Weights of a small GPT-style language model, trained from scratch on English Wikipedia.
Size: 8 layers, width 512, 8 heads of 64, MLP 1344 SwiGLU, vocabulary 8192, 29.1M parameters.
Architecture: RMSNorm before each block, no biases in attention or MLP, tied embeddings.
Training: a variant of Muon for these matrices, 7452 steps.
MLP neurons of a small language model. Each row is named by its layer, matrix (gate and up: input weights) and neuron, and shows model dimensions 368-495. Each number is 128 + 24 x the weight over its row's rms, rounded and kept within 0 to 255. A neuron's up and down rows have the sign that makes its largest values positive.
After each neuron's rows, "fires on" lists the tokens most often at its 100 highest values on Wikipedia text that the model never trained on.

L3.gate646 [133 127 130 161 128  89 152 108 110 126 118 134 116 140 115 132 150 119 148 143 129 110 104 166 162  92 135 126 111 168 122 152 138 133 109 122 130 135 111 123 145 129  91 106 104 122 146 141 153 157 135 139 117  90 148 145 130 122 109 161 145  96 128 158 134 151 170 133 141 155 128 123 129 127 125 177 149 132 163 168 215 135 127 163 161 144 142 126  97 119 135 107 106 145 161 145 108 147 127 138 112 128 117 122 126 130 155 142 190 142 142  81 174  98 101 137 119 136 117 123 123 142 121  76 117 132 152 152]
L3.up646 [130 142 117 174 153 109 137 100 125  78 171 112 118 150 107 177  56 148 186 136 170 115 129 122 133  97 139 141 155 108 103 146 174 132 104 162 135 114 132 119 154 127 121 145 151 112 123 150 127  98 122 161 127 143 127 169 124 111 136 109 103 143 119 140  99 122 136 112 133 144 133 102 113  80 109 188  81 176 172 121  79 116 153 113 125 127 128 114 128 124 159  80 102 142 138 124 135 119 166 135 107 145 118 101 189  95 114 162 144  76 104 128 108 123 112 132 168 181 112 143 144 115 115 112 122 139 144 146]
fires on: "\n", "ologist", "s", "er", " ("

L3.gate1036 [175  81 149 120 165 114 136  97 116 111 169 150 155 125 117 155 115 149 129 119 135 113 168 128 119 106 176  92  75 104 123 162 126 137 155 111 156 104 127 152  92 113 119 170  97 128 139 157 154 145 115  93 136 110 110 156  98 143 140 128 113 119 114 107 134 169 115 164 126 114 121 134 107 149 104 100 107 110 150 110 171  92 151  87 193 103 129 171 133 111 171 141 114  70 157 114  94 147  95 148 139 134 102 162 135 127 145 137 123 149 139  86 143 156 124 129 107 124 154  93 137 110 121 140 150 112 138 148]
L3.up1036 [160  66 120 145  95 127 127 155 146 126 113 100 120 158  90  57 139 178 122 158  92  79 114 127 140 158 150 127 143 152 146  85 153  92 116 144 115 172 104 138 148 149 100 163 159  92 111 149 129 122  90 128 104 161 107 152 112 107  91 104  94 165 136 147 124 132 152 148 139 135 160 144 127 112 115 165 130 131  80 123 122 144 109 121 103 164 153 113 166 140 134 121 106 164 137 142 107 120  94 127 109 134 192 107 145 149 124 179 182 105 102 168 100  88 124 129 132 127 110 114 136 135 108 144 157 144 117 140]
fires on: "s", "o", "t"

L3.gate275 [172 123  88 164 153 123 129 104 113  71 137 112  95 105 151 122 156 124 111 123 132 110 102 116 148 104 153 124 125 149 130 140 105 117 154 140 123 122 125  73 124 113  44 103  86 115 123 118 106 101 116 146 115 143 138 138 116 128 115 173 132 157 154 133  79 169 163 104 134  95 139 113 114 142 139 126 153 147 132 136 160  86 125 152 113 112 141 124 108 120 100 175 123 128 143 159 123 122 131 121 105 140 118 102 110 182 121  98 125 122 134 126 131 133 133 140 120 102 113 137 164 114 125 102 119 106 145 124]
L3.up275 [146 108 142  83 139 119 138 166 104 164 118 131 117 156 110 117 156 138 122 126  88  92 131  92 123 129 139 108 126 135 110 175 130 106 150 126 152 111 118 152 107 141 135 124  75 126 149 165 105 127 121 131 109 129 117  76 102 125 124 144  80 127 134 158 108 168 135 141 141 129 100 157 119  90 165 136 166 141  96 120 115  88 102 146 120 159 106 155 149 103 107 114 111 115 126 109 107 159 163 140 129 138 175  89 104 116 149 137 190 121 111 160 152 127 144 134 146 150 142 122  81 107 131 135 142  97 138 145]
fires on: "s", " track", " tracks"

L3.gate5 [143 161 144 141 133 179 101 172 126 133 110 108 174 128 161  99 133 164  91 122 130 106 162 112  95 116 117 113 143 124 156 113 131 172 165 136 138 101 140 118 130 103 127 150 135 147 142 142  93  63 134 131 147  76 109 145 100 122 131  93  99 110 129 100 149  89 171 156 106 169 171 133 162 122 112 119 152 130 153 100 131 154 139 137  92 147 142 111 124 136 106 104 158 124 120 160 150 122  78 128 144 117 135 145 137 119  96 129 144 135 143 126 104 152 106 145 176 135 121 146 196 141 144 158 155  97 102 126]
L3.up5 [118 140 118 148 164 116 136 139 132 127 111  91 113  87 112 123  75 127 139 140 129 196 113 127 177  75 117 137 106 141 139 153 134 138 117  97 130 109 117 128  74  84 158 153 155  87  92 125  87 185 155 134 131 148 144 107 154 148 155 129 164 111 157 105  98 126 114 109 142  96 118 137 157  92 147 166 176 121  98 161 134 127  86 139 105 159 140 173 181 130 125 132 142 135 167 122 116 170 158 141 110  97 122 116 110 137 153 144 112 150 149 126 129  88 130 130 126 121 156 156 154 151 158  83  81 127 139 158]
fires on: "'", " and", " or", "s", "/"

L3.gate618 [116 119 148 111 123 119  98 109 121 109  99 156 132 128 120 106 144 140 105 146 133  75 119 150 124 119 199 137  96 159  86 129 116 113 157 150 106  52 126  99 130 128 169 145 142 152 137 104 138 101  97 146 144 106 117 146 140 134 144  98 121 140 108 118 111 143 158 138 115 139 148 136 156 119 146 116 134 133 145 120 102 116 151  95 127 154  75 179 168 123 121 170 166 129 116 164 135 167 132 139 120 190 116 125 123 143  75 104 153  88 110 172 141 106 142 134 131 149 115 155  65 148 145 125 121 140 141 142]
L3.up618 [154 127 148  91  92 108  86 108 130 101  72 142 133 132 149 146 128 125 143 129 168 129 142 109 162 157 120  88 134 166 156 153 104  89 110 137 115 107 128 144 157 126 116 122 137 103 120 143 136 105 150 126 126 154  67  59  94 104 147 153 126 112 146 122 140 130 148 170 126 173 130 162  88 156 155 119 130 127 152 144 109 122 122 167 143 149 163 147 149 136 174 144 117 131 121 144 149 144 158 120 109 156 146 139 179 150 131 130 133 135 140  83  98 142 143 120 148 122 142 137 115  96 112 129 107  82 114  77]
fires on: "s", "S", " position", " Preced", " success", " appearance"

L3.gate262 [122 107 123 124 148 110 152 101  92 115 146 114 105  98 116 149 153 148 128 132 127 111 124 140 180 110 123 135  94 120 120 155  82 149 169 144  54 143 120  85 106  92 119 127 120 115 169  95  92 139 172 118 154 132 155  85 117 127 133 121  90 148 136 144  81 122 135 140 126 119 127 173 147 140  87 140 122 153 108 116 138 138 119 146 122 124  78 124  87 145 148 120 148 166 129 138 132 104 133 145 167 154 165 159 120 133 141 139 133  86 135 105 145 152 175 147 141 108 148 106 139 131 134  88 111 152 126 144]
L3.up262 [118 117 115 132 151 164 192 141 135 116 132 121 138 160 132  73 168 121 169 148 174 142 100 127 134 124 135 114 109 106 135 147 120 170 137 172 134 122 132 139 126 153 120 119 107 134  92 109 107 102 101 144 148 129  77 140 144 153 120 131 154 120 142 111 154 179 126 136 136 115 151 141 104 151 101 122  85 124 102 122 143 173  88 114 103 116 111 144 164 168 118 111 125 150 119  90 143  95 142 134  77 152 145 102 109  90 161 162 140  85 153 179 176 132 162 120 152 147 139  94 147 127 128 122 118 118 149 130]
fires on: "s", "d", "ed", " died"

L3.gate600 [148 114 118 118 151 147 149 107 129 147 169 156 143 123 107 127 116 152 128 164  84 132 107 115 124 106 136 112 160 136 123 138 173 124  87 145 152 128 148 150 114 145 176 143 177  98 146 138  97 118  99 142 175 148 111 134 150 113 106  96  99 116 135 135 112 152 136 123 120 128  93 124 172 128 109 120  87  92 107 159 151 149 122 144 159 161 158 116 165 123 163 136 144 126 103 136 134 155 127 120 148 168 140 162 113 146 131 118 117 128 132  76 132 104 112 143 122 114 150 142 118 145 161 171 166 102 124 133]
L3.up600 [ 97 100 159 134 106 115  91 136 139  97 130  85 126 134 137 136 100  93 126 120 100  95 162 148 131  99 125 102 131 158 106 134 124 150 141 152 134 128 136 160 129 111  96 147 129 141 123 114 185 164 119 104 118 161 142 154 153 102 111 148 102 113 108 147  88  93 151 127 122 105 102 105 118 115 180 118  99 131  99  87 168 144 110 117  84 109 145 145 141 103 121 118  89 121 128 166 130 142 158 135 166 115 117 115 160 140  92 135 141 115 175 133 101 127 110 163  94 140 134  88  84 125 132 183 121 157  87 129]
fires on: "s", "r", "in", "g", "ill", "v"

L3.gate615 [131 155 143 153 103 136 117 118 164 127 114  90 140 105 130 117  71 163 100 149 126 135 140 112 142 128 135 115 168 162 105 131 146 176 129 113 146 114 138  76 137 116 133  75 182 105 174 127 115 122 186  74 124 125 146 140 107 117 163  89 137 138 124 122 102 139 124 132 165 138 139 123 123  96 134 104 127 125 131 158 139 156 128  81 116  90  97 131 129 128 151 151 127 171 140 124 107 136 114 145 117 165 128 139 109 117 164 127  80 123 110 112 111 128 159 124  91 143 138  84 127 162 156  81 116 126 159 126]
L3.up615 [140 144 154 105  98 125 129 122 116 130 130  82 118 122 129 139 117 138 100 107  95 121 124 105 152 148 149 111 172 135 132 133  87 136 143 142 146 111 130 121 149 113 135 122 129 141 143 130 155 127 130 104 114 154 149 144 103 142 165 109 128 130 140 111 132 117 125  75 155 143 101 141 141 120 125  98 125 124 166 185 128 155 145  97 126  90  75 116 179 145 114 146 143 128 147  91 144 111 152 152 143 161  97 106 154 181 168  98  74 136 112 120 116 142 129 114 118 109 149 106 149 164 149 119 133 112 149  87]
fires on: ",", " that"

L3.gate997 [126 159 115 119 103 134 123 172 120 121 129 102  97  94  95 177 159 133 125 115 128 117 157  80 133 124 117 110 112 184 116 156  85 102 128 137 162  95 126  84 118  99 144 184 164  94 121 142  87 108 131 138 164  81 151 125 134  89 133 107 166 102 153 144 137 127 140 143 160  93 134 165 130 110 149 116 107  93 126 140 164 137 136 123 112 112 140 112 104 112  76 108 124 123 131 128 121 182  82 120 136 193 130 117  83 136 113 117 113  98 153 152  90 184 175 152 126 116 104 100 129 137 132 126 148 103 131  94]
L3.up997 [165 113 175 131  92 119 131 118 127 134 134 118 156  87 132 175 104 171  83 103 158 139  92 152 109 135 122 108 136 178 139 139  85 144 128 183 149  89 114 105 123 116 159 138 162 143 105 122 156 183 147 126 122 127 118 146 145 136 144 103 129 103 151 155 121 114 112 156 109 148 137 123 140 123 125 148 127 158 128 161 136 149 176 127  71 135 113 111 127 116 120 152 144 131 179 130  98 163  88 116 122 159 122 158 103 163 137 145 164 135 121 124 146 130 126 135 101  76 145 145 103 121 104 129 150 105 124 143]
fires on: " that", ",", " \"", " which"

L3.gate453 [134 148 123 124 128 118  99 159 103 173 121 134 106 122 109 122 129 103 145 145 133 104 134 113 102 101 161 139 118 131 108 109 210 156 137 156  77  95 120 106 100 102 140 158 125 104 139 130 154 113 106 119 122 110 126  94 116 132  83  84  69 110 127 169  98 147 112 116  96 103 148 137 111 137 162 145 104 123 144 123 138 135 133 157 136 153 113 100  96 127 121 123 137 154 141 114  82 174 155 153 123 120 127 135 133  97 143  97 157 144 139  83 110 101 127 191 137 141 136 111 144 159 119 128 133 146  97 153]
L3.up453 [132 150 162 108 128 122 135 157 100 132  90 124 147 126 115 150 119 113 106 115 145  94 116 133 165 124 134 102  89 153 145 168 125 146 139 123 131 135 172 128  95 129 111 133 134 115 132 128 111 156  84  97  98 145 110 133 113 126  75 137  95 134 137 126 122 124 140 168 191 125 143 129 127 103 169 112 117 136 136 189 120 172  85 136 116 137 172 165 154  87 139 109 139  82 122 139 172 100 121 136 117 147 114 146  88 151 177 116 197 142 150  99 157 115 149 122 128 127 142 137 170 117 157 110 106 124 156 128]
fires on: "s", " following", " same"

L3.gate634 [124 124 122 154 105 118 164 136 132 122 139 100 114 145 112 150 129 166 130 150 111 139 135 121 164 158 130 134 118 109 117 129 149 126 158 132 165 109 118 149 137 144 157  99  94 112 151 134 141 112 147 145 161  88  88 101  84 101 125 133 158 100 141 163 138 123  95 149 116 136 122 145 138 112 167  86 134 154 127 176 139 130 171 116 121 145 105  91 141 138 159 144 173 169 186 151 107 158 104 115 118 125 137 126 134 147 122 153  93 130  95 108  84 101 141 110 164 112 151 130 112 125 137 142 103 151 138 133]
L3.up634 [120 126 100 143  76 154 102 122 136 136 115 103 103  90  88 119 125 128 128 118 167 140 116 107 146 129 116 157  88 185 120  95 124 161 151 122 103  80 139 133 122 140 147  82 127 154 107 135 142 169 167 164 100  99 120 149 131  92 155 100 144 127 176 177 124 118 136 130 129 121 147 144  90 190 138 131 152 165 127 141 138 172 117 129 102 129 105 145 124 101 169 119 141 121 147 129  98 166 154 104  71 136 143 162 123 156 105 168  94 107 100 122  98 122 137 109 115 133 145 149 135 140 167 152 155 113 129 121]
fires on: ",", " that", ":"

L3.gate498 [155 103 107 103  93 104 168 132 168 153 131  95 108 143 127 142 174 134 143 176  96 103 111 144 100 103 168  86 113 122 105 157 147 118 136 170 142  86 148 109 147 107 107 137 124 137 123 159 134 141 121  64 143 143 136  77  96 142 136 121 108 120 110 123 106 132 129 154 101 132 101  97 111 110 120 149 106 124 117 109 159 115 144 141 123 160 140 167 123 147 150 134 133 126 108 121 134 140 116 129 115 102 124 165 114 145 116 128 146 135 161 120 130 128  87 148  94 157 170  87 141  88 114 115  92 129 156 109]
L3.up498 [187 110 108 128 110 139 125 135 151 109 124 167 123 155 104 136 126 119 111 162  81 130 127  73  77 100 161 142 109 109 148 120 105 130 150 132 129 116 128 110 105 138 102 133 150 134 149 141 114 154 136  77 133 115 116 127  73 149 115 135  89 110 142 145 124 119 146 181  85  97 115 128 118 131 166 141 149  77 101 143 112 126 140 139 104 127 159 160 150  99 136 101 126 153 142 128 151 111 107 116 136 144 109 142 119 124 129 147 143 140 162 133 153  96 123 124 111 137 145 123 127  91 118 163 139 126 154 131]
fires on: "s", "ur", "us", "ir", "ical", " Ru"